python train.py --num_hidden_layers=12 --hidden_size=256 --num_attention_heads=16 --num_key_value_heads=16 --head_dim=32 --intermediate_size=768 --vocab_size=8192 --hidden_act="relu" --norm="layernorm" --norm_place="pre" --norm_eps=1e-06 --positions="rope" --rope_theta=7870.0 --rope_fraction=0.75 --qk_norm=false --attn_scale=0.177 --bias="all" --tie_word_embeddings=false --parallel_block=true --init="orth" --init_std_qkv=0.0408 --init_std_o=0.0289 --init_std_up=0.0408 --init_std_down=0.0 --optimizer="muon_variant" --learning_rate=0.00544 --lr_mult_o=1.19 --beta1=0.9 --lr_head=0.00332 --max_grad_norm=2.0 --warmup_steps=200 --schedule="wsd" --decay_fraction=0.929 --decay_shape="linear" --final_lr_fraction=0.1 --batch_tokens=[16384, 32768, 65536] --max_seq_len=256 --doc_mask=true --train_tokens=312100000 --max_steps=8268 --dataset="wikipedia_en"
MLP neurons of a small language model. Each row is named by its layer, matrix (up: input weights; down: output weights) and neuron, and shows model dimensions 112-207. Each number is 128 + 24 x the weight over its row's rms, rounded and kept within 0 to 255.
Before each neuron's rows, "fires on" lists the tokens most often at its 100 highest values on Wikipedia text that the model never trained on.

fires on: ",", " the", " named", ":", "|"
L7.up433 [172 174 155 116 149 121 162 140 183  96 114 137 141  97 124 125 131 180 117 110 135 114 105 106 114  70 130 159  83 142 132 122 164 117 108 112 133 155 124 109 114  98 144 105 139 101 114 136 127 178 146  85 105 146 141 148 165 114 134  88 147  98 138 117 135 130 182 137 118 114 149 135 121 119 162 170 127 127 104 135 138 158 140 139 139 124 136  76 172 113  78 121 129 167 140 157]
L7.down433 [176 105 139 132 107 109 141 120 102 117 111 120 144 117 137 141 122 114 133 108 105 142 164 122 103 139 151 122 139 129 130 169  96 132 133  96  99 130 155 103  64 141 120 129 104 133 141 110 120 166 148 128 120 112 149 138 144 132 112 102 130 107 122 124 156 143 151 120 118 121 144 138 108 109 132 120 165  75 128 156 113 134 140 136 140  83 130   0 118 116 132 133 139 125 106 122]

fires on: " and", " ", "'", " G"
L7.up331 [102 123  94 120 150 129 165  98 129 146  95 112 111 116 102 140 136 136 155 100 156  73 103 139 106 109 154 137 122 115 149 147 130 134 128 115 130 131 115 136  71 135 161 136 156 160 105 112 138 134  93 124 150 167 153 113 132 149 135 102 140 124 109 107 157 107 171 132  91 108 131 146 145 147 105 188 115 141 139 189 169 161 185 125 106 147 148 173 137 150 138 141 145 109  90 126]
L7.down331 [176 122 151 109 129 175 134  99 104 163 106 128 128 138  95 131 185 146 111  72  96 101 134 136  97 114 137 144  85 142  75 156 138 151 135 163 130 141 141 107 105 185  89 123 103 146 112 125 124 132 110 120 126 170 104 125 124 157 158 117 152 122 165 152 108 152 140 112 129 112 141 142 149 149 125 117 119 156 103 170 145 125 136 149  89 162 115 100 106 159  89 152 154 143 133 109]

fires on: "s", "th", "am", "om", "g", "il"
L4.up346 [128 129 118 108 113 101 116 135 125 132 129 108 111  99 129 104 136 152 123 122 139 157 137 111 110  72 143 142 118 193 118  85 131 153 123 130 141 158 103 135 146 111  55 112 170 128 122 143 129  87  77 168 114 127 116 160 113 129  86 142 180 149 130 148 150 158 116 100 142 135 153 144 124 158 126 128 163 116 114 169 128 102 127 140 131 128 106 132 100 162 130 136 137 137 111 111]
L4.down346 [137 173 129  96 124 125 128 130 155 102 139 152 152 138 148 128 134 104 107 136 163 133 108 105 143 116 124 126 129  98 153  98 127 109 149 145 146 123 127 141  98 124 146 107 126 111 150 134 108 101 147  99 158 117 111 181 108 106 114 137 132 110 108 159 129 115 102 131 123 124 133 135 126 165 123 109  95 128 135 130 120 170 141 104 144 109 116 132 146 113  82 118 123 122 130 140]

fires on: "s", "ly", " poem", " it"
L5.up741 [136 136 131 119 130 202  66 148 149 100 137 137 118 121 158 132 170 146 126 140 133 122 100 110 119 130 114 129 110 124  85 138  92 105 147 134 164 115 147 151 142 134 148 117  93 150 128 176 106 143 131 122 143 168 152 113 137 104 105 100 134 140  78 144 126 151  92 187 108 111 134 147 112 132 104 140 109 105 137 117 131 111 142 128 140 111 103 144  97 142 142 125  99 175 126 131]
L5.down741 [131 119  85 109 133 245 151 122 134 138 146 118 132 101 123 120 115  54 114 139 134 146 123 192 142 113 125 161 134 113 134  82 160 150 113 156 134 112 163 127  96 129 118 147 145  97 111 149 134 166 127 157 103 150 132 132 168 163 124 107 102 133 161 127 109 157 108  84 113 132 127  84  85 151 107 107 128 132 138 110 151 110 104 102 126 117  92 151 126 134  89 139 156 100 134 126]

fires on: ".", "-", " ", "'"
L5.up23 [ 86 121  99 141 144 128 137 114 137 144 106 154 149 166  84 153 145  79 115 122 150 122 115 122 139 145 103 131 110 137 149 137 111 114  88 126 110 128 104 152 130 196 127 173 171 155 134 141 144 122 115 125 141 139 108 119 142 152 158 128 128  92 123 177 114 108 126 108  74 130 146  75 133 143  70  89 116 117 149 145 123 136 149  96 127 122 139 100 138 131 149 139 133 151 123 160]
L5.down23 [141 142 149 138  87 136 155 117 129  99 105 100 100 126 109 100 144 126  93 144 137 140 150 189 127 155 134 133 112 119 148 130 104 175  88 140 117  81 139 139 192 131 113 118 157 132 148 143 131 141 154 137  92 138 112  97 129 126 148 141 138 106 117 149 111 119 134 122 147 110 147 173 143 129  74 134 118 115 160 121 153 131 119 153 123 119 145 163 135 117 174 118 140 200  95 116]

fires on: "s", " and", "g", "p", ".", "r"
L7.up707 [130 159 109 108 175 150 131 121 120 138 178 105 134 131 128 129 111 170 147 156 124 106 115 160 102 160 134  82 142 178 126 140 105 123 109  81 132 126 111 122 155 158 108 101 138 156 137 176  92 102 158  98  96  92  66  81 121 165 123 130 140 170 104 129 154 148 171 160 137  92 120  75 167 115 144  90 146 126 118 133 184 129  98 134 131 140 144  85 160 118 182 142 154 114  97 119]
L7.down707 [177 119  83 111 134 134 156 132 130 100  91 144  88 139 129 146 118 123 110 128 111 140 145 162 141 132  96 126 118  68 139 144 138 135 122 168 122 102 149 129 134  88 131 164 143 106 115  93 144 113  88 165 115 150 130  95 133 117 123 157 106 167 110 158 102 127 112 114 164 158 114 129 132 112 117 130 173 148 139 113  75 108 154  87 128 130 132 121 140 162 158 116 158 121 156 132]

fires on: " B", "c", " co", "it", "t", " being"
L9.up152 [155 120 121  98 117 136 137 101 107 150 129  72 149 105 126  98 119 110  92 136 179 126 132 135  52 121 117 139 127 126 119 174 166 109 160  78 129 121 118 174  81 139 156 138 141 143 114  90 172 150 116 105 114  96 144 125 141 106 111 102 158 122 144 146 140 145 181 115 186 137 153 126 136 140 175 124 128 136 101 127 154 162 112  88 143 184 118 138 157 127 140 166 138 136 170 131]
L9.down152 [189  85  92 134 137 143 121  93 134 126 102 127 157  92 111 130 136  99 105 123 131 122 157 158 150 132  99 105 149 146 160 145 104 132 106 117 150 124 180 157 108 151 147 142 134  77 132 122 137 130 145 126 154  89  61 130 136 143 106 127 113 134 119 120 181  92 143 155 168 110 131 112 157 109 158 122 146  90  70 137  85 129 111 143  81 136  87 150 131 112  64 176 138 128 113 124]

fires on: ",", " and", " making", "s", " named", "ing"
L9.up557 [115 165 158 124 135 173 157 150 111 131 134 125 122  98 114 122 171 129 189 154 142  87 161 108 118 104  97 139 138 144 135 150 157 132 114 124 145 139 168 133 140 138 137 137 144 168 119 105 115 144 143  84 135 144 162 159 149 116 152 124 153 149 144 130 146  93 125 123 117 131 122 131 133 145  88 111  85 147 127 180 116 127 103 126 157 132 121  55 105  97 168 101 130 157 127 168]
L9.down557 [150 148 128 124 112 129 134 119 143 112 127 125 139 147 141 138 108 111 133 116 137 156 187 113 122 155 133 123 151 107 118 117 102 139 136 107  86 145  95 101  96 111 122 123 122 121 132 133 121 132 122 125 100 148  87 129 120 100  87 120 137 122 158 137  85 135 125 132 131 139 132 124 144 130 171 132 160  99 138 127 112 129 125 129 153 109 122   5 171 165 119 130 126 118 156  96]

fires on: " would", " may", "|---|---|---|", " might", "Ch"
L3.up140 [131 118 166 136 191  84 155 101  99 135 143 121 101 121 130 143 113 121 110 106 118 153 127 126 109 150  98 152 118 131 127 131 115 130 107 122 122 156 123 208 122 113 144 109 135 133  93 138 102 131 118 123 147 154 132 160 195 157 133 143 164 174 150  85 142 175 151 110 143 192 145 133 118 100 112 129 152 165 152 139 137 171 142 100 156 143 119 119 170 150 106 118 152  95 110 116]
L3.down140 [151 158 139 142 160 158 123  81 141 123 158 116 141 131 114 146 124 108 111  98 144 130 111 126  97 114  93 118 157 151 135  80 141 138 100 175 106 117  71 174  66 125  96  86 118 102 118 161 115 116 122 124 162 162 120 173 150 148 111 133 144 182 157 140 119 191 124 124 112 145 131  99 119  92 189 139 153 144 132 135 118 109 132 138 137 154 103 105 130 148 136 123  91 101 123 128]

fires on: ":", " Sc", "+"
L3.up570 [139 140 118 124 120 136 154 187 112 119  96  99 108 127 138 162 110 114 149 148 106 130 126 133 120 101  89 102 123 138 107 110 121 132 136 135 127 101 106 141 146 104 118  96 126 105 120 115 113 141 131 143 125 117 106 132 136 151  92 155 144 102 113 124 138 157 137 116  80 152 155 117 143  89 169 135 139 131 165 101 134 116 140 123 153 167  79 123 121 130  89 171 161 133 116 143]
L3.down570 [130  97 149 144 140 109 139 136 111 133 118 102 117 109 140 122 163 111 145 152 147  93 142 105 125  93 102 138 110 122 135 165 126 100 113 150  97 143 125 118  97 141 115  73 114 129 149 142 125  93 154 193  98 109 101  94 133 127 128 119 144 134 136 164 134 136 105 128 121 134 178 135  44 119 166 101 113  91 152  88 126 121 161 111  95 155  87 148 157 130 104 122 182 127 114 114]

fires on: " =", " (", ":", "al"
L3.up93 [115 137 124  76 144 116 126 180  94  97 107 103 137 148 107 179 139 148 120 105  98 127 168 100 106  98 132 128 150 174 138  72 145 123 157 137 108 150 129 145 124  88 138 120 108 127 124 158 123 120 102 158 118 101 128 110 154 145  96 105 128 136 143  98 164 124 168 110 112 135 125 120 135  92 126 152 127 124  94 102 108 142 136 145 139 172 129 135 156 119 122 135 109 160  94 122]
L3.down93 [158  97 116 137 117  85 105 112 114 112 119  79 143 128 120 160 139 111 138 133 142 141 131 137 150 124 180 188 142 143 112  75 168 126 143 145 112 162 133  98 112 125 151 113  91 148 165 151 128 151 164 198  97  97 144 120 132 126 124 117 130 167 141 100 160 143 124 145 120 130  90 139 139 171 152 153 119 108 119 128 106 136 131 102 104 129 128  91  87  98 103 145 118 116 139 144]

fires on: " which", " that", " who", "ge", "ign", "s"
L5.up213 [117 116 144 125 115  93 138 122 130 119 159 150  77 104 139  91 139 149 147 105 140 115 135 120  99 127 126 174 107 143 117 118 113 114 117  99 188 100 128 183 131 118 150  99 116 167 123 119 106 191 132 149 119  87 132 171 119  95 171 132 129 144  73  96  94 150 145 151 151 126 134 132 115  97 103  96 114 174 112 139 138 107 114 136 135 139 178 141 142 144 110 115 126 131 142  83]
L5.down213 [115 125 130 149 135 176 119  91 127  94 125  78 137 129 100 109 165 131 176 111 124 112 112 136 137  64 122 122 118 142 119 143 120 134 156 141 113 151 140 132 163 113 123 125 173 161 175 148 159 121 103 135 147 104 122 135 158 151 153 129  93 156  65 128 140 105  93 101 122  92 117 103 109 109 104 120 154 144 124 152 127 172 130 118 154 132  95 159 147 173 108 108 174 119 108  83]

fires on: " it", "s", " It", "us"
L7.up505 [143 169 132 129 142 153 141 149 158 165 141  89  80 175 145 155 142 148 148 117 113 105 163 107 126 136 142 121 126 141  93 121 118 119 176 101 130 119 142 169 120 109 135 108 124 164  98 149  88 136 126 140 143 164 114 100 137 142 112 133 113 166  72 103 153 145 140 111 106 125 117 139 140 144  98 101 122 147 146  73 145 102 158 118 129 147 106 130 110 106 117 154  99 119 125  95]
L7.down505 [144 131 116 150 161 143 145  98 139 110 130 166 136 115 146  59 114 153 142 143 136 112 161 142 171 118 122 135 109  77 164 165 151 104  86 121 202 159 101  88 117 126 130  91 145 145  91 128 140 197 117 123 142 148 175 145 134 119 157 167 142 125 128 118 153 142 133 135 140 112 116 124 132 126 141 147 118 134 110 114 115 113 116 139 118  96 154 128 119 153 139 122 198 118 118 133]

fires on: "s", "an", "ph", "k", " total"
L4.up723 [117 120 147 167 126 152 164 159 124 100  76 130 105 148  74 132 138 143 132 137 102 115 140 128 148 120 120 160 142 111 111  87 123 145 147 121 135 103 120 162 126 162 121 114 147 147 152 137 154 173 162 151 131 117 102 124 123 124 137  64 122 103 115 129 130 140 109 131 160 131 144 133 157  97 112  94 136 139 131 118 145 179 131 115 143 182 116 185  91 142 141 114 136 115 181 116]
L4.down723 [150 155 111 111 142 108 152 134 117 105  99 112 115 139 136  66 107 160 152 145 136 148 141  98 105 141 139 115 152  62 168 103 124 177 120 175 142 146 108 125 144 130  88  69 127 152 102 133 160 140 100 132  84 145 142 100 106 132 143 176 193 133 147 120 147 117 119 159  93 105 135 140 133 135 170 132  90  86 105  77 126 145 163 137 127 107 163 118 100  83 162 140  99 108  85  86]

fires on: "s", "it", "ed", ":", "id", "il"
L7.up392 [155 133 129 120 125 126 125 144 133 133 140 166 102 122 129 155 161 104 155  95  98 146 154 121 103  73 173 178 197 164  98 101 159 120 120 116 131 135 138 143 111 160 111  92 164 122 143  78 126 151 152 138 121 136 118 141 122  75 115 153 156 123 105 175 130  88 124 134 144 140 141 168 134 139 132 111 120 144 110 103 135 118 122 161 201  93 130 105  81 121 123 145 168 145 117 142]
L7.down392 [ 94 126 117 123 144 157 109 151 131 101 141  93 128 141 108 120  86 109 116 159 130 120 142 174 128  86  81 115 127 125 131 105 129 132 170 108 144 110 147  85 148 125  61 138 129 169 114 157 112 155 144  98 134  96 114  95 142 118 148 145 168 139 128 142 137 155 125 119 159 122 103 151 182 144 152 115 125 105 150  79  84  97 156 112  69 128  94  96 140 144 126 117 124 164 150 123]

fires on: ":", "*", "2", "ː", "1", "r"
L3.up19 [120 166 132 163 121 110 111 191 118 125  96  96 120 124  91 113  93 118 153 153  78 124 119 106 154  87 112 129  97 100 130  65 125 127  96 118 137 101 114 108 139 117 112 150 142  96 119 135 135 162 123 124 155 101 131 189 107  87  93 122 133 175 120 132 146 142 131 119 124 144 127 129 125 124 106 139 145  97 121 121  56 125 101 136 126 111 128 121 157 140 110 127 195 163 118 141]
L3.down19 [137  76 130 164 143 108 157 131 144 150 142 142  99 101 149 145 155  96 152 120 108 114 163 130 157  84 149 164 165 129 139 163 122  57 147 156  58 150 131 151 160 146 103 121 143 106 116 116 125 139 159 139 123 103 122 102 126  94 143 120 118 128 111 139 152 139 123 138 112 147 113  93  94  89 160 170 102 125 110 144 130 155 159 183 113 148  88 136 121  87 124 104 127  95 146 107]

fires on: "E", "O", "K", "A", "9", "N"
L4.up29 [177 132 110 125  99 119 132 156  97 114 135 133 122 173 100 101 135 103  93 113 130 103 153 121 108 134  90 135  81 179 123 135 169 136 144 114 126 139 101 149 149 104 141 148 115 136 140 145 129 132  89 123 114  96 106 157 124 125 131 143 105 122 115 133 134  98 139 152 118  94 128  83 131 152 102 158 139 151  88 113 125 130  95 142 127 137 166 138 130 137 150 136 155 157 121 101]
L4.down29 [136 148 136 160  74 148  87  89 179 127 125 115 110 121 147 143 129 140 109 165 122 122 165 133 116 142 196 129 118 171 120 145 128 121 131 119 142 131 151 188 134 153 164 133 158 138 120 160 171 128 139 165 120  99  68 132  94 107 131 108 122 123 156 138 164 179 107 107 135 142 110 118 131 156 129  61  96 142 124 160 116 104 131 124 107 115 154 103  74 103 114  92  71 113 146 125]

fires on: "y", "e", "r", "er", "o", "track"
L5.up709 [ 76 137 123 127 144 171 130 161 119 124 130 117  58 115 105 122  92 136 137 123 107 119 118 147 122 144  92 119 150 130 153 174 127 105 108 120 128  89 106 115 144 123  93 123 104  98 100 140 104 114 139 100 138 137 122 110 119 144  91 110 154  84  99 127 154 153 145 126 192 123 131 137  98  86 122 153 129 117 135 142 124 135 115 148 125 158 154 101 113 156  95 108 132 134 200 148]
L5.down709 [144 117 123 143 123 150 124 167 148 134 117 151 117 133 154  91  88 120 128 147 157 158 121 150 131 124 151 166 119 138 119 112 162  65 153 138 142 116 144 124 129 128 128 119 141 185 152 107 155 117 122 107 117 130 156 132 132 194 131 115 173 113 142 108 126  88 109 125 137 165 137 142 124 148 120 133 132 157  95 125 106 112 133 104 104 108 116 116 162 104 110 142  80 117 101 116]

fires on: " and", "s", "°", " Can", " studio"
L7.up389 [135 121 114 118 157 135 106 114 132  81 117 122 134 113  94 145  87 144 142 103 120  79  98 149 118 152 112 107 102 170 153 119  83 154 120 138 114 154 158 120 115 143  95 167 115 151 116 126  84 163 143 129 112 121 155 158 135 142 145 127 153 161 129  84 184 108 157 139 145 125 144 108 129 157 131 100 111 122 134 120 149 137 141  84  83 156 182 128 125 115 152 112 147  97 129 132]
L7.down389 [107 137 103 154 134 134 142  97 104 136 120 148 159  88 153 117 112 116  93 130  90  93 163 164 121 106 106 109 116 105 154 129 136 116 146 105 134 104 126 111 152 120  87  92 164 149 139 170 130 123 100 114 116 170 141 159 127 141 131 173 106 101  91 126 131 104 172 142 169  82 121 130 152  63 143 151 149 166 116  98 147 147 112 124 145 124 122 114  82 149  89 177 116 137 126 115]

fires on: "a", "ca", "e", "o", "ean"
L3.up442 [ 90 137 107 141 114 173 124 140 128  86 144 106  94 150 128 125 114 121 122 143 132 139 121 120 152 117 119 128 148  75 107 169 139 114 128 137 153 161 157 143 106 125 132 100 126 155 138 136 119 113 164 156 189 132 132 135 130 133  96 122  71 119  65 169 124 165 109 122 151 131 128 140 117  90 148  77 127 138 103 122  67  83 102 117 136 143 164 114 119 147 132 123 115 106 107 157]
L3.down442 [113 129 158  80 133 110 123 149  95 137 115 130 160  86 118 150 147 112 148 126 132 108 186 140 126 148 132 121 151 174 181  88 100 123 135 114  74 131 143 125 121 104 146 153 143 157 156 110 146 143 126  83 120  87 138 141 148 144 138 110 134 119 178  96  87 107 112 121 117 155 119 100 113 126 147 151 155 170 108 142 189 129 158 111 155 112  76 158 120 109 124  89 107 145 164 116]

fires on: "lo", "de", "le", "to", "te"
L5.up332 [142 145 116 110  94 133 116 115 122 169 131 102 130  96 132  96 116 157 131 100 112  75 118 156 134 132 146 134 139 144 112 105  93 111  73 134 109 142 133 106 159 101 136 133 146 145 109 115 106 127 148 118 106 139  79 128 102 115 116 130 105 101 163 110 134 164 130 168 122 111 127 126 108 129  98 193 136 136 151 175 131 113 147 120 146 171 157 107  99  85 162 137 176  93 159 156]
L5.down332 [128 142 128 100 105 129 124 109 129  91 136 204 122 106  60 118 118  95 154 156 108 116 130 122 178  78 136 142 134 119 143 157  98 103 187 130 117 125 128 144 127 126 127 147 106 141 101 136 128 147  96  89 121 167 103 127 130 136 163 122  93  70 133 117 143 132 113 161 149 122 108 138 153  93 127 128 142 138 125 128 144 146 157  77 102 128 162 159 101 123 131 172 156 124 108 143]

fires on: " =", " would", " may", "(", "^{("
L3.up234 [ 92 125 129 115 152 118 172 164  75  94  91 108 135 121 160 162 157 116 100 140 134 101 184 151 132 140 152 144 159 171 134 145 133  96 182 133 142 111 113 176  68  80 125 101  89 108 128 114 132 115 117 135 164 119 163 139 141 151 132 129 122 138 160 112 154 137 164 123 122 117 173 148 168 152 141 155 127 176 127 131 111 119 134 125 130 109  97 155 181 128 118 157 143 136  94 131]
L3.down234 [155 132 123 130 103 180 107 126 111  98 131 142 181 128 118 162 130 126 109 126 127 126 101 151 134 125 111 128 128 165 118 110 125  94 146 161 105 161 130 137  55 125 129 126  88 138 163 129 140 123 136 110 131 108 131 120 170 131 113 100 158 127 135  91 136 101  82 123 135  91 122 108 142 127 176 159 166 134 162 138 105 128 170 144 116 136 127 134 135 125 104 147 171 128 101 102]

fires on: ":", ";", "'", "-", ",", "."
L7.up691 [128 157 136  90 173 144 134 141 128 145 154 170 152  89 124 113 127 136 136 145 112 145 110  96 140 130 110 140 100 100 120 129 118 124 100 117 119 141  88 123 172 151 151 109 141 135 138 138 132  95 111 140 119 116  93  95 159 134 114 121 122  93 151 113 150 143  94 117 155 103 153 135 156 160 170 148 150 129 124  93 132 148 119 183 125 124 112 145 112 107 119 152 138 137 139 161]
L7.down691 [119 108 144 187 146 187 122 130 135 125 105 101 158 172 177 117 142 124 127  89 143 149 166  99 124 135 152 146 108 115 136  99 119 121 158 127 147  93 124 112  91 103  92 124 163 117 130 122 111 163 119 159  93 151 134 121 119 131  95 137 109 122 102 149 129 175 116 113 103  89 112  97 129 130  63 108 161 142 154 144 128 117 168 119  87 143 135 176 156 174 146 110 105  76 136 140]

fires on: "us", ",", " as", " or", ";"
L4.up262 [112 111  93 144 126 137 137 142 136 124 113 127 127 117 108  95 136 134 134 141  99 142 119 136 129  81  86 140 148 151 101 123 143 153 103  95 126 152 158 155  77 132 112  89  87 147 117 146  74 159 154 148 107 160  91 117 125 106 105 134  80 132  82 118 116 161 133 145 147 149 115 127 198 131 111  83 113 112 108 100 153 100 106 181 152 148  97 108 163 103 130 167 119 135 114 166]
L4.down262 [120 138 144 127 133 105 164 109 131 136 139 129 110 121 114 144 125  68 114 131 113 105  90 174 125 123 149 136 111 113 138 100 146 110 107 161 115 160 153 120 110 110 110 126 110 103 105 135 150 145 114  98  90 159 150 155 137 147 114 132 126 139 178 141 110 110  87 137 148 162 103 169 127 104 166 144  89 146 128 146  99 152 107 132 126 112 114 135  98 130 133 167 138 152 127 121]

fires on: "s", "n", "'", "k", "c"
L4.up721 [133 121 111 158 157 159 120  85  88 114 160 140 153 176 130  87  87 114  95 128 159 132 145 111 120 110 151 105 126 145 122  85 107 144 134 147 107 150 106 104  96 161 119 143 166 112 139 135 133 112 164 115 126  86 137  94 158 155 170 136 133 114 127 119 122 117 133 152 157  95 202 117 148 124  90 132 155 191 172 122 152 147 111 128  99 168 107 156 115 100 138 125 154  84 162 113]
L4.down721 [122 118 129 164  96 124 178 116 122 101 130  81 121 145 125 103 112 186 130 119 149 130 148 131 128 125 117  79 114 119 156 126 144 120 135 116 142 126  95 129 134 170 117 123 149  64 141 134 101 146 122  86 201 124 178 132 153 127  84 131  95 163 114 104 110 169 158 115  96  96 143 110 119 125 158 154 125 125 106  99  99 149 166 143 113 134 161 117 136 136 136 189 139  89  97 150]

fires on: "s", "al", "el", "tain", "ave"
L4.up77 [117 153 115 125 147 170 113 160  96 133 204  79  83 147 106 122 171 137 138 118 107 143 116  97  94 113 111 161 163 157 129 100 133 139 152 112 148 118 108 132 106  93 151 139 115 123 133 177 119 157 149 129 123 105 116 158 140 138 123  88 123 151 147 101 113  92 150 142 149 147 125 152  96 128 133 112 119 104 128 111 109 141 140  85 133 176 132 140 169 142 126 140 146 146 108 116]
L4.down77 [116 156 122 149 123 124 129 118 177 118 129 116 158 123 190 142 128 113 134 161 104 100 113 121 118 140 142 108 155 135 148 146 120  76 123 167 154 131 130 152 128 138 112 146 148 157 133 135  98 117 144 116 109 136 122 116 163 109 134 129 159 104 121 145 112 152 117  84 103 105  95 144 141 169 123 136 126 140 129 163 149  76 139  93 148 116 163 145 108  99 145 144  84 121 165  84]

fires on: ".", ",", "6", " as"
L5.up84 [182 145 153 139 142 125 138 154 121 120 158 128 112 105 172 112 154  69 139 146 133 148 128 116 104 111 148 119 145 143 141  99 123  92 130  78 100 147 147 108 178  92 153  92 127 133 101 135 116 141 109  90 171 152 106 113 108 149 180 140 111 106 181 172 124 143 132 132 177 144 148 136 168 115 159 109 109 117 123  95 165 150 102 149 132 159 128 111 144 100 139 118 108 118 153 141]
L5.down84 [126 108 117 139 168 137  69  98 116  98 123 157 156 112 147 125 132 119 104 107  75 118 112 126 147 175 181 140 119 168  94 130 125 145 171 138 153 105 132 109 103 129  87  88 123 139  54 150  88 109  78 124 119 127 148 149  83 124 122 159 101  97 122 128  97 105 156 137 120  74 148 142 173 145 160 109 183 133 136 133 104 107 109 143 123 144 135 131  99 154 138 114 155 143 126 133]

fires on: "is", "s", "os", "ology", "History"
L3.up674 [196 124 104 124 119 127 161  95 140 102 151 143 113 118 152 174 115 147 140 133 149 132 131  96 101  99 138 146 108 131  90  99  97 137 136 103 101 151 103 118 116 119 149 111 120 127 113 152  88 172  91 148 129  97 138  87 156  95  78 143 166  92  65 146 142 172  79 107 118  79 131 131 139 147 128  99 127 129 104 123 157 154 117 111 147 130 128 119 127 154 141 157 132 109 120 101]
L3.down674 [146  87 159 144 136 124 103 181  99 152 131 136 162 121 107 120 175 127 106 154 176 204 130 134 147 119 102 133 134 140 154  84 113 134 173 133 130 144 107 137 140  97 134 137 110 142 113 131 156 103 117 133 128 138 115 104 133 130 152 119 128 113 112 133 120 125 152 164 140 148 163 123 157 129  97 161 135 163 118 121  95  97 149 192 100 148  90  56 106 120 133 139 145 155 128 126]

fires on: "s", "k", "wa", "m", " Ye", "du"
L4.up388 [168 186 132 139 158 100 128 150 135 123 164 138 108 104  96 136 103 139 123 115 136 105 136 126 135 107 154 108 140 135  90 124 105 118 113 120 144 134 124 171 137 138 161 120 184 108 132 113 101 139 114 114 124 146  92  99 158 131 159 163 133 170  80 141 150  87 115 167 121 149 136 121 152 145 132 136 138 178 143 116 160 152 125 131 111 134 111 143 175  95 147 110 147 148  84  84]
L4.down388 [164 142 151 164 149 115 164 122  94 101 110 113 114 139 119 115  80 118 138 122 150 128 148 101 135 124 147 101 136 110  98 116 132 115 144 138 109 122 110 147 181 141 109 142 116 124  89 127 116 142 117 121 146 141 107 126 163 140 105  71 129 105 106 100 167 138 135 130 128 115  98 142 105 105 126 107 113 134 133 132 117 147 128 102 169 116 121 112 132 149 147 131 186 107 150 118]

fires on: "s", "re", "al", "ra", "la"
L4.up175 [105 122 115 135 151 113 113 109 118 106 130 109 123 108 141 116 164 114 128 147 129 144 124 113 156 175 118 115  97 153 140 109  99 128 153 120 147 148 121 138 113 140 121 146 136 168  93  94 118 124 151 151 155 160  99 148 136 170 124 157 151 160  94 131 109 141  91  58 165 134 148 125 126 138 100  79 155 118 159 143 132  90 114 147 148 142 135 122 159 120 144 101 107  99 163 151]
L4.down175 [152 106 129 163 144 104 142 137  88 134 128 141 106  95 134 157 120 172 158  97 117 115 170 137 157 123  86 115 148 128 124 104 104 135 142  93 103 104 132 109 150 169 164 128 131 117 127 134 156 126 113 128  85  89 128 114 106 142 144 110  83 118 102 137 145 113 133 121 127 142  79 104 121 153 116 148 119 138 135 132 130 105 130 105 109 128 123 149  98 130 123 103 146 141 113  93]

fires on: "di", " Fi", "9", "z", "pi", "tic"
L4.up565 [151 114 126 171 136 156 113 110  97 122 127 149 115 136 121 100 132 160 115 148 129 129 138 119 171 115 133  99  77 123 128 117 175 157 111  78 108  96 142 111 156 132 119 143 124 136 137  97 112  88 114 116 118 132 165 104 114  92 197 113 110 148 177 138 118 134 126 175 126 141 154 144 125  72  85 127 135 149 102 105 133 116 123 147 140 193 130 138 156 109 114 135 125 197 118 123]
L4.down565 [129 137 165 105 136 148 126 108 117  90  82  85 139 137 118 169 132 100 115 162 143 184 102 164 119 132 119 120 120 123  90 145 129 120 128 160 139 154 133 103 156 138  78 123 118 135 199 149 133 145 132 146 109 113 107 112 143 129 142 119 110 136 130 166 142 117  75 172 119 121 117  97 156 164 139 108  89 116 151 135 109 109 113  87 118 140  83  90 148 128 102 111  91 141 135 164]

fires on: " end", "-", "1", " Mid", "ide"
L4.up64 [ 94 150 108  70 108 152  92 150 122 121 160 121 122 127 106 133 150 116 116 147 131 105 160 146  87 142 107 160 129 131  94 147 129 134 123 127 193 135 133 135  90 104 153 175 104 100 127 124 100 159 133 136 169 127 121 143 140 165 125  80 138  82 104 142 163 134  99 155 113 126 165 159 103 141 143 111  96 133 140 120 122 143 139 109 140 123 105 133 153 148 131 141 169 166 105  81]
L4.down64 [151 111 158 132 126 165 161 128  93  72  89 156 139 127 152 157 106 101 119 102 111 114  79 142 145 127 146 153 147 172 181  86 118 166 123 159 147 137 123 113 110 156 151 109 151  88 180 117 133 153 103 129 151 118 121 165 135 122 133 136 135  98 125 149 131 119 102 144 147 118 159 115 117 122 121 145 169 104 122 158 132 119 158 105 122 171 137 165 122 108 157  99 146 142 140 129]